python train.py --n_layer=13 --d_model=160 --n_head=5 --n_kv_head=5 --head_dim=32 --d_mlp=640 --vocab_size=4934 --activation="gelu" --norm="layernorm" --norm_place="pre" --norm_eps=1e-05 --positions="learned" --qk_norm=false --attn_scale=0.177 --bias="none" --tie_embeddings=true --parallel_block=false --extras=["capped logits"] --init="normal" --init_std_qkv=0.063 --init_std_o=0.0 --init_std_up=0.063 --init_std_down=0.0 --optimizer="muon_variant" --lr=0.0041 --lr_mult_o=1.5 --lr_mult_down=2.0 --beta1=0.9 --lr_head=0.0204 --warmup_steps=200 --schedule="wsd" --decay_fraction=1.0 --decay_shape="linear" --final_lr_fraction=0.02 --batch_tokens=32768 --seq_len=512 --doc_mask=false --train_tokens=266200000 --steps=8124 --dataset="wikipedia_en"
MLP neurons of a small language model. Each row is named by its layer, matrix (up: input weights) and neuron, and shows model dimensions 16-111. Each number is 128 + 24 x the weight over its row's rms, rounded and kept within 0 to 255. Numbers have three digits each.
After each neuron's rows, "fires on" lists the tokens most often at its 100 highest values on Wikipedia text that the model never trained on.

L6.up46:111147126131109099111075126128132150106133126165117143098129111114075125106131123130144151125144132117138143123138147156127179157141093141125124094103139098083124123136081134170131104114162124175139116123185112128123140090137125077128087152156149141134143153177136088187091134179137148123
fires on: " am", " or", "m", " comm", "6", " Comm"

L6.up443:162130122159131149127127140134113184147079131181106127113132133115138138141131174122120086147125133101116140167113071110125134116130133114146160111166140145135109083144124107151114150125104156087130094103143125120156134178140064125073108120151101088112159124097159115127137160119144097124
fires on: " /", ":", " what", " that", " which", "|---|---|---|\n"

L6.up516:139150129159122117109084143147117174175107109170090169125144137114104123179131132117130113130120162097098145116114101144169196104104110140121126142153099158123100116111135093137154129139164152158141135152162098138143130101113098128088062135071131150099144098132113122138111131134126113129
fires on: " as", " including", " like", ":", " include", " According"

L6.up7:152128138152170145113147103083148135130105119128108114141130131110060135157151150118122152115187122107119148130127114130105154111119139143113118123107086077150159162114121156153175128103118137125118053133105128141139129099150122090102134132133095150130153148156118124090119128156155126132
fires on: " |", "im", " first", "out", "ss", "el"

L4.up505:145131076143156138155143144131135126153133117155119147154138100109149146169150110149105096171132097158112073112134151156134087142120120112142133145168150127127102107110157114134152123147069159126103085078109097129134143120163107102150142118110133127125137137142129132123096070135147144178
fires on: ",", " released", ":", " that", " date"

L5.up432:173140109102133168139117104093116126118149104083149138125142135101115131154069101129122109130101100114124131152163137116063101133145109154094148149118087087113158118085118168134138162171111101127121130132137128142139123082129104101119152201130140128119160144162149097142138121104156076148
fires on: " l", " del", "l", " Del", " d", " L"

L2.up64:115131116120160098122124107148135116109149127108084149143136127131149135129162119119139123142121139118155143112108119137122148145149112165078114125090137100104094127140127105156139125103106158124153072151135124126158135084104141160161119124126153138130158088135099132084142183143119178177
fires on: "ograph", "art", "ase", "ography", " work", " collection"

L8.up613:153129134105163143076125124119111156123148142112108068150111097124117097115106143097123137128166150122104135121126132128114131158134183128087109129084129131135140099163154106126128155131104129150167125114139125076106145155120138163121186123113160129111105141116132117123134140124132123111
fires on: "ing", "it", "if", "ed", " is", " on"

L2.up435:126163079114082164069102153147133115147161112107130132113133117129139095122107116152157097137110167071107161082153105134139156139121124114134128104125128149150120136144155107132129095127101137149152104121129126088141097137094156104117152052165183114121112090110151139127153116128140134131
fires on: " one", " population", " each", "ensus", "Population", " One"

L4.up9:107137110153136128098166150122118142105085143127083163099136139135148165097156164109157120166113190123132101114125120106110178114120096137104113124111149162093117152108102119148120119156108126120162165118092104128142106153082141084158137123146086098135182127137169131097103130145110142172
fires on: ")", ".", " as", ")\n\n", " former", " professional"

L2.up118:124155130158114109156096135122131166139116108108150134125156122146142129120123154139147136127110118114126078105141097139112142124157105143156129119125115142115149115135125122101119133138110129092094111111123100148077099103032123149175138135123089141106111122107115092148143130113179113090
fires on: " g", " G", "-f"

L3.up626:116118135119139142084127134111124158170163093130111131118124153153116124116122094124127128147117120112129095110088117138142123128138129115109118144190129114115123124107125135111147131160074143124096124159150140086124110146145102155162120163107154121146127133153122164105146132107142130182
fires on: "ped", "ered", "alled", " selected", "ferred", "aged"

L5.up442:150154160109097117102068102148176131129136104124126164118125158163151122159137109103145140126135115115138094148143118088114125104111096154102126089139159138167128151131072109127164125170086089155116106116126172126143096132129128141128139160109133083140090164095090095140124126152152143137
fires on: "l", ".", "iam", "m", "es", "é"

L4.up550:131139146101124109133107140153135125095145096129137113171174099112164127142122160116104116096151118127118102148136092116081174113141110135159133091140084107198136089112116082124104152147092085156112137156174136142102117181110127096163133119114115125138108137130141125159141104130134187123
fires on: " h", " g", "ates", " st", " is", " |\n"

L4.up400:153124096124081149113128155124112135117123141117129125114165103113131134143094110106159146155137085126177129077137109130149052122130114118165144108107109121183147133110137151131134128131088084150105142098118106108120135106109161089172140149118107108175134083194129095138150108160163109133
fires on: "l", " cl", " l", " pre", " par", "-l"

L3.up326:116168171164129148165119116141149167135170096125158111102165134140158073126101141112157172091144146164131155141085119157105147098093162099122149121133141149146075122160096112135126087092131105148108122137152147105168080142121133121106113151141109112176085121109124137145121148078119176109
fires on: " /", "ó", " as", "uc", "^{", " dr"

L6.up172:132137122105150170142079118122090155143133108115095099119112131135157152162154150133127121180164122117120132137116174139147120166159108135077119101123101127149075147121123144135136099101130133127158123138132137122104151150158151131111109124139166091166116129120092112109092106107147147117
fires on: "ing", "'s", " and", " such", " that"

L6.up197:124114168113151103130061142141129134112129139124142102087167120104122105138163157092062097095142133178133153133105114128114149118127121137128136148123149077149109121147099113127089140123099111102115133130140143148101098137121126120171124142114097139167149142055156191136129120142103164129
fires on: " /", " w", "ull"

L8.up334:161123176121125102126144131129107122112121159130171116113068076133166115088109164123108119144113130093115131098115143148132091110126092116154103128091134172103079137144147114131133116120088101113132088101134138153140101120132151140100122124124164074147131120143129132128124151120170123122
fires on: "un", "u", "ur", " the"

L5.up502:082128107115153127106071148112153173144112141140106149127168103159108109134183158138114101136140114131139137162136142123139060100148188106118110133159125139099153119140126132094152091132133166122118122107158111107113136116131112144125120151109148124164125178106130127125116129115145110075
fires on: " and", "°N", " is", " |", " Goals", " were"

L8.up404:129153156142132155118079111104099122162132128152184123074127183124182148112147111132098124156182152095143138137123127114138125106136105152108103159140132154117131143067124139114115154131184105101151116112181127099110129127115107114115127117160155117137139127116146123129130137155158116071
fires on: " of", ",", "p", "m", "0"

L6.up160:186133162116180137128133120193124123101152113078101103100127138140135131125184131140137108115118127138114128147135128138141233129149151095125150098113110102112165167139142106098160138120094154108118115121101133130127133122142140166114151075155129134114093141166144128136142118124154076123
fires on: "at", "or", " place", "it", "ot"

L5.up510:147122099136156099155132115110146113094145172112130115126123159116113139108170142102133165134131086126172115155126155135113115122138104109055124127125154113180130141124101124133167136130130127062138132144174102147098144068120133115141091169100135175124108123081137141128148144138162149128
fires on: "1", " |", "–", "7"

L6.up521:104118146104118128141159162116138113146147122145114112119096115144117133129096142121144103095081124124123090146157116118076100148139143148082111136137137093141173092157146125140120128129193133162085132095120143157122141135120099126131113155116084151116180092136180170112141118122181106097
fires on: " |"

L8.up274:142092167100153102141128134083120127092139166144100105120126157137118119169121133109129096119128130133119108134149157150108118133137162114095127116147145155112120086131119111118160132105110148094166149140106137134144089157118158144097136121098163111114132150101114136120122054119133174134
fires on: " the", "h", "ham", " of", "ign", "ing"

L4.up587:100133112113166144097134119153104130137171113149146142128137152132149118129104145144120189151147139131136158073154142103104128135123103166109091139142131139151137133139083129111078140118132137101105139115106148171098096135104170116148162147147111103145162127132122137096114135140132115144
fires on: " dis", " en", " requ", " del", " des"

L8.up571:135111125127131111118165144136130163108127158163135128085112093089131125126135121114113086118164141133104136154128113160133130147124147142104148148098120087106192091121123135161129128126097130161111119121170113127076104109089093146114109132099161122134167098162119104093157156067124124129
fires on: " is", " was", "ring", " found", " =\n\n"

L4.up67:226123133142155126131143156127121112117150177148121131127101134123127069118142136148169148130129070102129144102108095143123164093129132125160149115134103096132179094152125121096099119126110146104090134123104117104160124154131134093126167141175135125098120113119142102120136115110138106111
fires on: "on", "or", "ar", "er", "im"

L6.up624:143121154154138107151115166144092121173152130182142133145164096088099128152140086110106129135154143121091111144120137138108085123138109152157051140131157068114093119125145096138145145120128119196110118131111135111133126172095126146130128107156135130127116177147157139095121138187150133112
fires on: ",", " |", "ed", " of", "ing"

L4.up278:067137128143161130100191146112146117093097132115132142137128087121180098105123202130132118139117107130127101131134141155139120140121159129124133117107118140114119161114111089133120103155111123147143073155104123159155056172116107122143136175146113111112139149159095165147085119115143077180
fires on: "-", ")", " hon", ")\n\n", " to", " is"

L8.up235:112117145121137160097035136144098140149119093115147131122130122108101161089102124120117143130141179127109113147135092113131135168132100168127136138147101090152129171100103144116146137134152166102152132128120135170150142092146088146115107111137156151121105129132137112159118092154158135135
fires on: "p", "f", "qu", " of", "-", "c"

L8.up521:151098108131102118131136149146114156136123157116125111170158138148153079154141149128115101146144133106060130137121137151116155133121153137116168126070127084081132075146128083112126101120122171152104111101128107166165149103082157089100088160133109147120136121151172157105142139128154137093
fires on: " |\n", " |", "0", ".", "–"

L2.up155:121127116136075124127126124111138144144094157107134116133136108148099103127106124117151181112117118121070164138110101153120131142123158103109146137154143139139170137120113121117150161130104112120128150166141128125163108148143151112128153118160132065180168168161157128166148134127106114128
fires on: "ar", "orpor", " inst", "olar", " comb"

L6.up572:137121153118140155152148116160155154124144149185118159170156082106107131118130128104108153151126111090143098150139123107136116125123136120122140102134120093115110144135135136138131172091153164089111142113162152158062105155141131144068141115098170131087132108123128097162066142120162177110
fires on: "es", "ed", " them", "ents", " as", "an"

L6.up215:093151145099118137155140152115111115135130155129164126123131110105178108132139094131144150100143105118105136142092087156116131167124164136181170163144129171145137106132157144105090143110117110112110144135109101110109131141174131134129126122094144094074108137140141132122137145188126142160
fires on: " to", " and", "s", "m", "–"

L6.up465:113170142097116143180111131141105138105143161134122156138155144133124083165137150156184161144095145126143094173116148092156131123127101131150124106095147161168153130093108122074105138101076153134112107124136093084179118140139083132107128128110119138168118142130151088136131126137118093072
fires on: " (", "-", "'s", " you", " gre", " more"

L8.up481:144183104099128137154149098129111152101159134138111122085133112158106132120144110150152103139127123135149106142125136147149105148142116147161129140139129097126149104156134088110079135158138108131088122144121095148157142164114101187122166133162118102103127117146110137109082137128156111120
fires on: "or", " prom", " pro", " s", " Mor", " th"

L8.up607:119128133106116111112122118128123115127173118118117137122150173146182109159077127108152112120148158096138103159138128103106108111163128141113133138136104149115142069111095107142172134154124148098160130136102120148111158138108121111114131154118125223097162135109090122151140144075107108121
fires on: ".\n\n", "is", " D", " d", "ad", "ri"

L2.up343:110088142127176106139092164145140149165127164139120169114157128146116133138149118131118126111134123094163163112152157107130108119128148127138140147193132123147163115087138135151097094135117112092160138114153163124124137145113135138112106088086082132114136090128163100134086133138126060126
fires on: "===", " Th", " Mal", "There", " Hind", " pers"

L2.up72:113135123126115124139100129141097152135189094144121152145139139106075091159141132170133103148172061117094126144157113124097167130119143133139126141136122143148129096147153130147139143156173136106140141138134125080127148122116126126112193109164142114142106148129126136117141126161135115136
fires on: " ab", "^{", " b", " Website", " water"

L2.up555:098095099138161182154163159115140133098114125117156143137117122099118116112115133111105153104115107128135142160093102130157105139118154103084116136094108147164125171099104150120140145114083119131154121139159097127173134123106150153137115124086128157101162075134121117087110180118110163097
fires on: " U", " car", " L", " at"

L3.up501:124113187102150138135140151153127151095113131105156123149129121086134140131131122094122090150067103146090132147129138167156130072150094127139146134102129145141122127124148164127177145125102153096103095157097117135127134099174169118123087144115145095141154107142140107129096139097111092093
fires on: "un", " '"

L2.up277:097129108099108110124127114106177145118116124130142118120158114092118112134113159122113147102143123111107142113135141119146139152142147187124107091103084155116162140096127174082156163137136115094135129165081137153137135083066092110145114078106090152109097156113134121144122169188080106154
fires on: " early", " dist", " well", " far", " Just", " great"

L3.up153:121112162117152104148088101140078136155158123160128127104150120146121111106122103161146135128130101100109068148135109112153139117117116138132155143134159118132160066153099146141140096107164154129112166091134107102142145169167124130119168142136118081155130156139128121120134126103175135096
fires on: " b", " s", " sp", " Website", " acc", " bene"

L6.up101:135121144110138122096083130125159122119138091090104109118127155108122085151105101129127142115168159142116169108159109114144174115105143121142126137065125152058148077164109158130150129100087140120115145165164136089148110104147134103099109113125140099133150089114127123140097111135133101128
fires on: "m", "b", "t", "n", "v", "c"

L2.up173:133109149110147117173124161080106140116113131100141093124152126115120123109172147109165101094108151125152111109134122132121149134179121153106125112090160126151149163127089143116109152152124155069121147135051116106141138125111126157135133143125123118109152139094143124122124124117133120090
fires on: "ear", " United", " inter", " port", " et"

L2.up467:142117132154169094129130145115101143128073131169158161095163123132120098168147125102132156143107113109140125152114150106150107134087159108105107168079131138143182126110095133161125142106134130149161117126142117155092094137063174125107157115148137127151111146141116114123166150154159121116
fires on: " and", " at", "um", "ics", "hem"

L3.up585:122116147133147075123104101132113114132131136131106174122153117093140124106147188126153171112135159105123135133133135111108127112138098112121154126108173112136125124201101095161125121116157116119156142091154124108131104134084111149124139109151101105123108144144149157128114135113129123129
fires on: " (", "le", " is", " as", ")\n\n", "\n\n"

L6.up371:162136142134118086134167127091126127114158159089119152145127167124156144106104153086135159193123100066156112147150101132124129145175170141153124123112140116172097123147168168103126143114121144114130103126156128088123103138087141150123127135170132128178098128151152072108161096129147120145
fires on: " c", "te", "ec", "ing", "ixed"

L8.up246:144170109137115172123124162125148121112145146115139126162170131122120139159107133097116099098128171084101099136131093132143161135120143116149144111159135149090198117142118107091124150168093177163114099123125105087122123116089150141109074114141148143149116139143152123151111107102127079118
fires on: " |\n", " |", "/s", "s"

L4.up62:133141156139131156109118146162143129107150125110162073117157149127117169194131109110158123083137108125112135172139124167112099156138092131104133145114095126153132128124156109121170151155119120141140128113122160109127107109135109097166118090120138112141144144118192078119141145112149132157
fires on: " \"", "'", " (", " date", "\"", " (\""

L3.up117:096140123154141119121133151118154132128088160171125080122166126166121124047073135119162126120134138153125094126111133120122113101153143083140115155122127173123153094098130138146131119143090133133088135099138130099128179111176119136109102142102106095130161154143117102127159121131140129102
fires on: " L", "°", " Mar", " P", "ip", " Dec"

L5.up408:105138167102147085175100146111166157091134104159162159116097121077117129122107129131122148122131144146140101114146139156140134146111156119153191167130106125113138147113156107085143138138105090164110114099126094157112115136108110134088125067143117123113096108080137163154153142110119100110
fires on: "\n\n", "\n", " |\n\n", ")\n\n", "uk", "'"

L4.up366:175083131120132140096104144128106130103153134138150162131142104137126113168123163100161159109119122081121118110134130127144099068143133133122110118115189136160176091120113137134086137147127131116150166179141100096095175109105084134156131138102149134118157134122129143149149149169152174106
fires on: " |"

L2.up202:145131134132152103126120093105113124102131123110111131149133147203084132157115107143168116131133162118159115119094147135167094109103158136120109122097092153131133135091095115148127149122100121143136124170121081155098153112113107149120119081103122144126121103122101149110113164134145144161
fires on: " |"

L2.up320:124070127098141085164138137115119148145144116153147101143125104127128149126113113112152174093182082171109131134099135125133126074170118123135103135146122135137154094145131112120104139138084118123086095112096111154111146169137142119092146140153105135127085154178146109149137089152109151100
fires on: "au", "ou", "ad", "igh", "if"

L5.up554:119145111133098186133071101136137117138173140134119142101137141113124098123121136145152158137111119136121095120130085142100164144116122125158143145085149143145132131130125136159130078139132096134089130107173107151123110153125114132171126155141134182120112098095159146132135124144137110157
fires on: "or", " em", " en", "ir", "I"

L4.up77:109087158119166135087118111086143125127097136155105101147139120108097097108120121105119127080099146122158087122137139085130167103155126113122111140174130094148147107165177125191163135118125132099129121106118127144068136066136106115153115157141094127091130136113163113105186163140138111143
fires on: " |"

L5.up234:105126117124163176143095117115107137137151144135163083111127110133126152155138158101161146102127103136118147119129151130121146179131136115087103101104085113135125111144189167109131144127104115091120128103144140102108148138123157098154107179145091157115122087112153174124156124153126158106
fires on: " W", " w", "'s", " pass", " High"

L5.up211:122118148137106117129083168135078146138159130126171197116150117130151090113079160158127134130115166117125123143140107144153148126132166120091116101127152161093117114104146143133130131127137097130162146110164132104085119124124097096118167127155078097138095147134129107135105157148143115114
fires on: " an", " a", " acc", "'", "^{"

L2.up156:145121114125073132107130122102144122110112145164137109150116170088140135106101154112143139134148150086141145154114118115158112104113147171167082154088111141115116154135104146103147141141134151108076144129065133171112129165146194133139128109094148142101110134144166123145108075120154117140
fires on: "aw", "able", " than", " not", "ferred", "un"

L5.up159:139174120122141158106156135137151102134131143132164125075151132106082151112100096115108129138116153155117097095118132123099115136153132108165135171118116155126105064093087106114142141108146088128156121138158122139109094131140092117141178118157158107100138111161136080163139147198131120147
fires on: "s", "c", "i", "m", " Goals"

L4.up397:167123142136143092144073144108099151125105124106139131135108095155149130115115063124136119137159139152167082138127110141103119098175138144128128117144139161111131113178148150126177161113107141126129149125092105099123107118114116108074107108124121095120148144133126126144136167144172091152
fires on: " |", ";", " P", "ou", "und", " "

L8.up42:170123108158137143121111133127110197154096081156115105076152129105090135131120134087107114131131146141136107132115152133137115150172177120123110087099116111116140138111108123126140088139131144170149094170104139102089133102133157149092183121138144100133135164109126099151141144112158117115
fires on: "ic", ":", " of", "it", "f"

L8.up359:112124130089149111115104127116119150148171154112116138143146096122158149118111132134116135140142138119135126105119124147158137110109151125130141132114105119170138121085099131107109125099111121122155130092120073082159140097129156130092108125108112105143139134171144123148118087111170108115
fires on: " l", " date", " expl"

L4.up405:106181129162158157149133132087079106164118136144130062150136122101126113126131128127141129148114082108133142095114135159108124114134116122149140128140167162156140119153090133142129070130147160113112175128097110150094109176142143138138105106111152119127072173153115120150146123157107091147
fires on: " and", " &", "ph", "–", ","

L5.up349:170095105112149139157154134111079145104094148162127139133069114129129111150105140089156100109165121121127130145104131130093172153144180128141109160142121139099153073123120098131108132125095121150186138146121096153167108168117106088146097126143120122118128131100129088104085105157162136156
fires on: " of", "ing", "ed", "ated", "op", "and"

L4.up195:146139173128132115120056118159153124109137126128137138108155110097131133138094111126117159158115104120108175100174121157114138154143136107131095177154131107074148133126121135151147145111129124126142138129138146118116120116170123171098149114205146100122147135143125079131098129195135130153
fires on: "m", "av", "ym"

L4.up508:148133144133138102129143111131135108136127163121106146141123152119111117148125143152128134106087079074121109144142129122077141132116091179143094123094129157084147120129157148124111097141114151146083145153111130121138103173104136104118172135124112124137222139111111184086116103098122143089
fires on: " St", " Gr"

L2.up87:151112130125140141135087112153143136113109114182127140112107104111086167151112125092118127121133101147073087108099169099130139120147156118114159128191105148139150127097131149119119141098095121116141130147143135150165122155118156159088116094158134160129116136192109099137106126170178095160
fires on: "iam", "oll", "own", "ard", "ivers"

L3.up353:106132145153141104137097102159118148129151115120106128170098123129098116163120128145124120118111114083079159144137104121095136153152090133125146101154141126129134119145098137107149162077128150105131136112144094111113117155099156112147121141127128124137157121166078132123156133140129139108
fires on: " P", " O", " GA", "-N", " Fer", "-B"

L8.up37:078146097149129140155161144120162134132126123166098129142116138161163133068139124114117080155108170129154136129133101086169136144123123134138135174109113089135091110126146108101132118113149137204126129146133135118118132133152146162121137096141129101125162090139113153109097121149114083141
fires on: "4", "0", "7", "2", "9", "6"

L5.up399:138107149096117094137148155137135136131130168133086147107132146122124173123110132133142146101126127085133139110100142170160144142172124150143129119110151140143118092108132083108156142125146148103114083146135150143133095099094106099113150063123109121104145144108139144142154118065114150176
fires on: " |", "ur", "i", ",", "on"

L5.up317:142076098112129145136185140113170111191142186131120138113140112135075084171120106137138114101125126134099098139117127140094126156111143172149089110118162150094114117148142131172157143139128137122084155099160110084111163137164106141130122183145123119120131113117174126093134108134147141107
fires on: " |", " (", " •", " Time", " Website"

L5.up14:086094167107155113203114116130114129119133133138120144082155127134105173090113165133159158122099145146138110127115094136131113130102106134104125128116126095161147118118077172117136092118149123136125113144120128123139086131127137144127114164071125162119113161165152141128092184126105093134
fires on: " em", " ab", " ob", " con", "p", " inter"

L8.up108:104123115074162146099093124141111089117145139134114144075129121116131099111147126131112132126146124117112129112122144156148122104132180123136123133103140123169154152120165122101130126152105154157097123135117148150146108133152144168135126103182095138113152161190122106127108135107109065106
fires on: "at", "el", "il", "art", "it", "n"

L3.up33:104118121121122135154073110114107164094139098122169123128167115118170141143096079156119144112144092074145123103132133141130119126130156162139164114145096137172153110107131125074132141162113129102099104164152128118172115122170081143118174124131124132106076125177142160165137128154135155123
fires on: "°W", " acc", " Upload", " newsp", " ISBN", " Historic"

L3.up373:176110129141092123140072127166077101143121147139148112152102126117119136084151119165109115126137169133097115091120124130126105164137117099090128127107155141088108171149099100148175105120089141141120128113143098131157083118103114121144118105149130135135108105128132123115160093139152104112
fires on: "L", "inc", "C", "ist", " running", "erve"

L2.up67:093125148102108157146104113124163121126123169118160156141146115096097123184112157079144151115146091133127157150141137179102127164128161105143123135109108066126122149062161144119156132132112099153135079127139146132143109078104160115113101176093145107106120136095122133136149132133119147119
fires on: " Mar", " an", " X", " Chinese", " Release"

L5.up146:129153202121147145103103136119145132111113120117140129118172071142131106150152076131137144134143109130134114152146121147091085118117150141109146112091116115183133166143123088141137117136122136098130096158129112132098123160179081140155143083096109134149124105140086110153142139148205163137
fires on: " (", "a", " in", "g", "'"

L6.up615:174136129117130151110128133129118122159110143161126072096142104150113127072119120141180119134149136138123135124078131115122084182148109097178165129128130120119106108095101104107117106140160133117115083150172193118174135175107131149124176075097113125140167141137113135108122132124127143120
fires on: "or", "he", "ig", " place", "ensus", " first"

L2.up219:120118148131126168137081130142094084152156144128145145148112122132127184148171122121127110159140138128120107098165064134116140115129123093139115131118147081123148166127104103119094107166128160111143121148123101154074113157135161133134126163100126135153124114185100143136171126077137122106
fires on: " of", " de", " du", " und"

L8.up458:109152176136118147115116112105185166109120122152099112151101123129137125146131173087139119142149134111119124157107153151125156172176132129151118133101128110137121099127169165139102125125118148133127086130179158115095090117116138134138144173095147116138102178125125161106171132176113143105
fires on: " H", "ing", " W", "ed", " c", "w"

L5.up340:154126084143134132116107096146076107151154157160103167169087122080139121140114125115139129145131111133119099139144121155113129145124121128109110105122146093060135114169115125140096134136151142138167110128141148119118144153094109136136140119145176111144163137138082118123139136135153070097
fires on: " of", " en", " the", " res", " inv", " head"

L4.up621:107132148065145151139130155180170168096096104140128139115142089129152147182143123104140155143143101158120092143135099150092095134130112088129134114105131127146130115159133121149093129127091157119171104141174102104156136084158131057117124186124149115136118128128129158152136118150091153128
fires on: " track", " guitar", "ock", " recording", " December", "down"

L3.up0:092080128120127107156126092131190190147126104162120117117128153113101111108125135082085154086122097124124151153126130133118158122088089153172087171109126162125128132137131139149115135132079132125096109117127135143155130135093086178113128105113113073131170096136139119101123157148117154137
fires on: ":", " St", " M", " Gr", " R", " D"

L4.up460:113157159126169171155131108119153148152118129188101106114187073108115113128149131118100105154095115161065131114120144148153123120117144105144151115101143147120125112149109120112145120113138133111137127112158107097090120112144132158122177102123134111098151136127170128115133133095102128101
fires on: "′", " were", " /", "°", " and"

L4.up237:137147158117154123114117132109124150129158136129113149096117146101114111100124144141149107167156092091119210084148086127096077146114120109113119132134174144097147162134146149113138100127104132154163115111148089147090146137097140137119142152116149193135123153090123138122136169127105113116
fires on: " of", " first", "est", " last", "ond", "st"

L8.up49:173177117133169150101139134134176135155175133150157097131160118112119121133094118120162150148125135121149118106162116145124113105140154147154143118129052168094171106145080100082111084129124115133118127093110119125126064142141134133178112099123135109120089143127112105118104130121156097106
fires on: ",", "on", "m", "er", "v", ")"

L8.up218:158125115149132092161126135143140107098125170145108123073158153100112116184113149126105080146105135114112104157118158136147111131117126130105121121135098133141147120098132144155124154113127111130114097115123116156100165157139089134148135108166122136075139141124139153140124136166120178118
fires on: " of", " in", " to", " from", " "

L2.up178:088186146139119095153092114172144107107155120149116121103126141098163108147130133096115154146110123133093118127104155130151122092098139132133113118142178125093138080142109087153136124123100122063196129120107093155143122127106171133132099146149142116141168108146142141106136105117117146128
fires on: " of", " p", " by", " equ", " multiple", "ics"

L8.up196:136095131155113122151134083151197165136116141150152102097087143136118144193127135130128112107149160132108127116123149122138143144136086120169092131126063121115146143084117137111142159114153110166104124155112149137103109143100157125104087128177124121119111100107126152108112098104105140122
fires on: " with", " for", " to", " in", " not"

L2.up637:169113127093180160120132159106095090158083158152121127104122124118058152151130129102147133136067118137128123165112096139186094186136095134136126161100133141115126163115098155081149133126107116102130121143150128141159111088121130105135134100146113104112150083154135156122146152103138115146
fires on: " Award", " word", " name", "\"", " number", " me"

L5.up282:185117110118128123158104167136122192118151122138112134122153135146119108146119110082137102136133126135156158133114101156117149077172120107123134119134154138177172111131101174141152125113094104132145185108139145139156144187155123134115118116112088102115157137117105113095102118116150161105
fires on: " /", " the", " of", "ra", "ar"

L8.up159:102137106113106078155128132078151154121127110175173143135108167120088117171148151134118124130145123175117118114113118121160104091095111134149124144150140145136135125175151112147113153137149071181105129121130127138141120151136149138114151104134108148137150130131103148188126113109144137114
fires on: "i", "ig", "r", "ach", "ot"

L3.up591:135119114126103156155137148123153156060153123141122156117140134107101140171128114121118143128143090080174098144098128101140129169110147152167161134102137111161141118144127147094121105141090134145132120136120111134134114139084146159096141100149122128102134113121140142161137139091125187163
fires on: " /", "\n\n", ":", "\n", "-"

L4.up360:125155157187140103118126127168142120142159127162126145127131068137133104162126139130122130106116155127082100152121135093110156119122101122127119120115071111170126123115103087150115107135134098174120129133146093106129108136084059109133113146121109102122109101092133116113139138161156147130
fires on: " of", ":", " has", " which", " |", " with"